Weights of a small transformer language model: 8 layers.
MLP neurons of a small language model. Each row is named by its layer, matrix (up: input weights) and neuron, and shows model dimensions 128-255. Each number is 128 + 24 x the weight over its row's rms, rounded and kept within 0 to 255. Numbers have three digits each.
A block is one neuron, or neurons of one layer that tend to fire together. After each block is what it responds to, as a language model described it from the Wikipedia text at the highest values.

L2.up12:149095131134156135137163111132119094113102143085122173090120165117161118104121128125140136104113115126121127190138139127108127087165146172139122151146088145157147144115118158069130125118162132120119125167116111140107141124139121141115111167112120130116079145106119115122187146123115122126125127136094152139148156149177181108144125135118117107089136116175141105117119104159117107109127
L2.up133:126124147137158133102148182148147101077132125111177128182134103095163135140090175092121122119153126129120091112129114132129127112132133151148148144113106147129161132139144140094127171154146113122092121144110146144109104104142151105118115102109123099110067152153145105123099126132081107139145111118119141153150130148127125169121132158107122092148092086128148112135102137139085088132113
L2.up225:124103118156149134091112160126111130105101139135174139121129161127124110131108166141107105098117115117124136179116099102129121113138162160157131107104112154162132124125117183084125173121134156147103155154101137109127135076127136113119114136130133125122131131120179096141150127130140125167157083178120145132176156151127111160127155125132137109100143104087141120133114138146117098091177
L2.up230:150111096132128130102144100087144163121129122124141115148150084144156131153116100123115129145115162111119121131144119130157109120147175152133167099140157108092132104078159118101154128155125106160118135114081169157155121174138126094129151116096097090131125139193130116133144109088106112128098128119140165141097113164106171093155098129131155137112137131166114150145137122115165129100149
L2.up249:166081106131159144098123142148112138122124147121138140167140112106143126121093118128102116097115104123107086139151156070154124130166154157124149109131089156108082115137109162102161150157134155170122166132146171117112137104151128144133132100116122136133117152121133125138125132113120141133134075178117139127161149137122133095094159150135140140091136094074171123148123109120118128133156
L2.up256:157127104115130121114108143134145104140114122128098169119148120087143097169095115120126075090117115190131125137118123098156095144187114154177134131105094160141141129126135154150127150144171099133108145195116161141101134114152112132139121137123121144129110126121182116149131128105132131133147150130078135116158122119145105136160118146140121138095126106083152123134118095142099131107167
L2.up259:119132143156154123069123158151123116105103130144134131090119117113159116092132146132083146088131138136115134152106130113138132140103164149129140141137097153084109120119158161149140174130124149171115179160155150157120116106125161138131144118107100132128130131153174118124127138108120123140090104156134139134157146134141145092097120156140135120120135114078135097164074134119072118102139
L2.up362:144085129130170161104118133174130087091101161132166119155128124093164106115110154134152108079123089145109161146143141098133122109150132153127103123125101162088065150114141153115162132122146161096105179156122168137108133144119123128134116173097141128155135128111138122139150106121121110143135115152128162116153161159155137132097159139148137146125157104104138111149124140094128120108141
L2.up400:149096087150129137122116163139102127098138164163132164118152138093119090133091161143074081096120124162102110154122154098140127127140174146128144139137096158118102097138131126112143165124136156151103168166125148137094155093146118118101138106127119093166083118134164117098163139120116128114127126162127118164155148138146097135111183165130129109083137126081153169155085143150113109126129
L2.up489:166128108135155089117126148126136137140181132120116159114117173089125084121091154136143147086112153123116116146148119131137130127140165108123116149137098156147147134119148127092135135079151102123090168146106154144080125141149131074113150128149128089097137166162178162168145114141104167121130118120109133173179190147131128124122159155119161086123133126118132144116143146153126104101126
L2.up543:173069127147162089080152093152132095132142140116137146144109122135140116146110146113100121078102083144104157167170124152133082130111140209138144140100079137108109136121142171149155145130158147151100131192077132156087151085092150164123130091112100122113088124156139133121142136096119117141138143178159157142143139177145129087092123139106136116158108104099123116170113106156142121136155
L2.up624:137094117128136124106147142111119120124112154123134150162137126090198112152113161147116112066123115119110089137118127107126104126145161158099113148116110140096105126083133161113146163119187133135120191127127155167096149116120139124130130140138100140116147124089138154111104134106119107142131110161123167116132153137172141144124168116111177146120144131102168132137129162088107081119173
L2.up934:160114119116134157138112167125128116176100166136147125128136128149120095153100159149126094126111102157117112167118142131141115151132135148112085132132085172135093113105125173094160143103170139118097161131150175141086147076110138135117131115117118173103106120110138123143133127118102130137114109143105116131180167148132086140130172124147131098083133113101143114140156110116135108131163
L2.up1007:148105131115130104085133144109089080123137157120099128121112135139162112143096169150124110093133099152148187167163112124136107142138151121163116108124114123072118138107132145138197138112135160109048171138118127126093105110110159150105153161117097111144140127139127134116129094108082139098146100166130144133139117115189102138113096163145092082129097133109096061159118130134137161187152
L2.up1139:167128134164177136107154118163141091125132143141149130113138117071167121100110139074102129078104137134089115140133130125159113096150145151095099101121091172110139102137151185112138152103156126138132147153108153144108122113133111136115126129133107172128144132141122102105149109125092151115138120153154123075164135153149096150125145143137132156107130122105137144157111099156103151132157
L2.up1331:145099085129122145125120129152117127104095168144165123140128120102145077114105148113083112094118096160137105140133138125112114119158143159140105134148097185134066100097147150116151156115132135143091185166132143133102117066127145128145119126092108133130120139106142132106140111141142102138147125208149127132149132127159119095111158137138155122092155112095177150146098142137129119148156
Description: Diffuse, with no clear shared theme. It fires on mid-sentence content words and word pieces that continue a clause, such as significantly, al-gorith-ms and negoti-ations.

L5.up410:110120121136150115138133091096187133127096187120130150106106124102143116131117110131103163130129125169145089120086164134128141112156141124134139097107131098098128138125102152119118158175099145150120165120110133101097110131119112166158117114115122060123117117114133114140177149149120089160156152127132099135117143101124148066128136140124126092169126085175113166144110092129120126063176
L5.up683:086104118125145167106102090144113138095130157107114157132135149120124123112127142127117148141113132121129172137142187087123124165121131090132107128172132104123128115155149144130116141201110125170084132113135182129120076103140105100135133094105115103131127100127178114107137133114124129145105157139171120123161151104189153108102127126159159130112123117142112158164123128114093122094158
L5.up753:130107120121130122147106106125138127134132122128108092124151127110139106136112164088103165122130114116094149143157136165136105113137113106152184074122123103109143114094161119115162138156152105138100167150091194107116093135101094112139104116097106106167113099101137150102131130155111099107157163155134116148136129125132163122105125163120140103153114165136141138132111135117093147111110
L5.up882:113130118138175153116095074131116153118102149100125143121148206115113084107113150144142181154123134129124161139118121122134144156132139117168106127140118120063119125133163165102125173189127135147122145162105145115133088120112118127140128100080102083117106156107132141137178095124120112112128153131119126152136132136145155089144104145143137096124130112141083147164132107167146110103157
Description: Base-form verbs right after to or a modal like can, would or could, such as to work, can move, will take.

L3.up1520:137105125123126123163108157168106173132114132099097111171144078094156105115103126105107160130140160138135125154106162156118143095143137108089134166156123135098156132078162153101165120129153144141142140121139178137107079101112156120105122120120144112179168099116089166112131165131062130109110126112147093141159126128115144139157076143102129139064105166103122160107134203151101156144138
Description: Abstract nouns naming a field, activity or domain, often after a modifier, such as research, treatment, training, security, education.

L2.up13:112168097113174123156090132144131126129101147114120124147180142117163132128118137145120113137134113120152072125189146122118117168161104139157165129163122174109162099155134133118138136103103170135139116083153153162119088124126139121135106129088130107125137106117105116099143101132113107079131110161148115140140141126144154138153140141131134135118051077108094123120129118124085108125122
L2.up42:117157081123158090157125153127137116142084127124124173107132148106149118112128159100103118124138080133121160140119165113187117123177140113162143118143126120091118151121158116142139136115158135186068143124112172084084106090116106104149123104123120131098137135122137186112080156128078150115128149152110111170132135129163162104158132115136138120098124182132128108134165127114091127137151
L2.up97:102172122151130106168125128156136150136092134146110145144185130101153137122154152086127126127129143129138101169102142142116131117132114130144130179130102151087136101105154159090121150131109122142158120151137170114081088113129109142131137140138122111145150115135155207129118124163108117110132163159127092157155135138130122148125075141128110091093106156101128097142125122160062099123124
L2.up184:141142114131120131191132125128125125142082152122134123092118178134157112110144151118140132143122125130132141159124148122152135114130096130131126110117126140112096189136154159137150185115096126155125144149122156096119094161120129117131133132108119123132089138092112144174150085153107119174165124135122114140128166131131144124136104117123113104132116092138147105125105108149117134093129
L2.up247:150129143145139122131151112098120079159152161136106134159124087125115162104137147123100184152113155103118093107192086126112144116157127115121138157120129100118156085134144135111152109146156138126118098168142153171105097126151157139146110105105108125130172153144171178134127088115125110086133139080090147082109148100144156118130121139098141114142133143146145194131098121134134132100114
L2.up320:107124123139156106138145139139133129116079124143147161117128155097128145104137124086174090105102144126080144139093147170179151190139171164119133134150101130063162135149116144122153104126136125151154140123065163119125097129137160094092116100134141130141143165146156152101130131114097161167131147102128110142120139098156153139113096096118110149108101125101159176118128113124125154124132
L2.up516:129091092127159130130115152174134116146159128139147165120131150119141115112096142133125076103141127130152141122160151133141122101127124166172157114136122165132116134092168137131142148150171149166115160164118129155146146129129104126137082085125142093123147143139145155135136143100111120081096092146118117159157149160160105105151106142119133107102116155164136114124118113146127140127120
L2.up584:099125121154100109135099104168150133094099113138117135097138141128128103122116148096119147151111157109137174149113131150158151142169140122183114146152084149127117146129171143078121173165153113156173108119100147090087077113126130138099110133106115131108124124138114187108116137109062099106117111134147150103143164118127126123110125139123144050083131119118151104136144158157104116157178
L2.up589:090099130157136086151130103101134097106108119164136128124118106128101167109106103118113129139165091132093138127127156125144105149188117119151092135132104164155138117123150136110138153143140101153116140166084093109085085107135134100133091117126114142115107150102142180104120142104150116139140133160181085177146135124118130084156091154111092124116130149161137097130151127167106117139157
L2.up732:077149129143127075125121163151112090098095113076122097119178143112129149127140133143110108136154150099101118130134155104154132124181130083172106128139119155102136117116118092146134157128146110117131119128133186123098040093104143099104113142112109139117130128135146207113106148135092123121118153095158131160129123113195142134143103103127109095110094150136127118134147138154126157150185
L2.up857:107114095113153115130131144161170171126103126111151140133171121119146136108163106136140126095168133117135092140154130098168124128172130160169135179108113141111161122096167153101149140212162110191122134108133175108121107119132128152082095103119118088148124113105150152148116126141126084102136129152169121192126116110149172169156084114113079114110121102141137119108124146195133093142175
L2.up903:147123100141129129094125121088149161116142147128115128147160101107149095124113119122115103146086165104167089131133133148122141101144172117166118141106143108100151137095106115133104164116156114180158129111103153098121106148125109134160127112104093173135129137163136141149163123122133089102097135155084145146132177131131168138151121166110154116131109123144132139179112117080118089134142
L2.up1269:155110103108088135175116107090140093131134125088125120146134093145119077131151168144106104158151134139106119123137113106124101134127157116103144136106124096111090153114135109131067148109148119163157098104088171116117129144101169088156121075133088137089096097117115091133137115160144097160087168157129193125107126128107163153121138122158129108129092116126113141101123134167107168132102
L2.up1345:101123071126113109105133134160152118093109156101114160103143143100118121128151114152145137136128106155133130127120175146140138177134153137149134120131135112121142120115104118159128131112116136116057103144111149102094079092132101103157180122080128109113121125116115135069132150123101119103128113137116117155106136134097151138085163129134127133135105137109094122144149107129112144104098
L2.up1407:114153127131126118161122155128150130126137119111146134126151122142157102137150126139136119110122122117131148089120181110135121135155124104180128153154118132085145132089151148173187142131140119151148129136126177122143116130122120142088116146093132138152130133143092158134124131120112119147167088163161124141127133107147134098166126119113090065089107147152129139133133140103090120129133
L2.up1481:118133135133156089158098134122143144153091142140125123139121156092133099087139134119086127172138171115123092148133110135152113147148128133143120116151121143128136123115157149081184132118188135125153122076117154081109117122138139118115125135131159132089180111116155155133106123124092084119142154151111113148138103102115119146160155114138136113130077096130122131120136157124120105125157
Description: Abstract nouns or verb stems for activities, processes or conditions, often after the or to, such as study, belief, training, participation, development.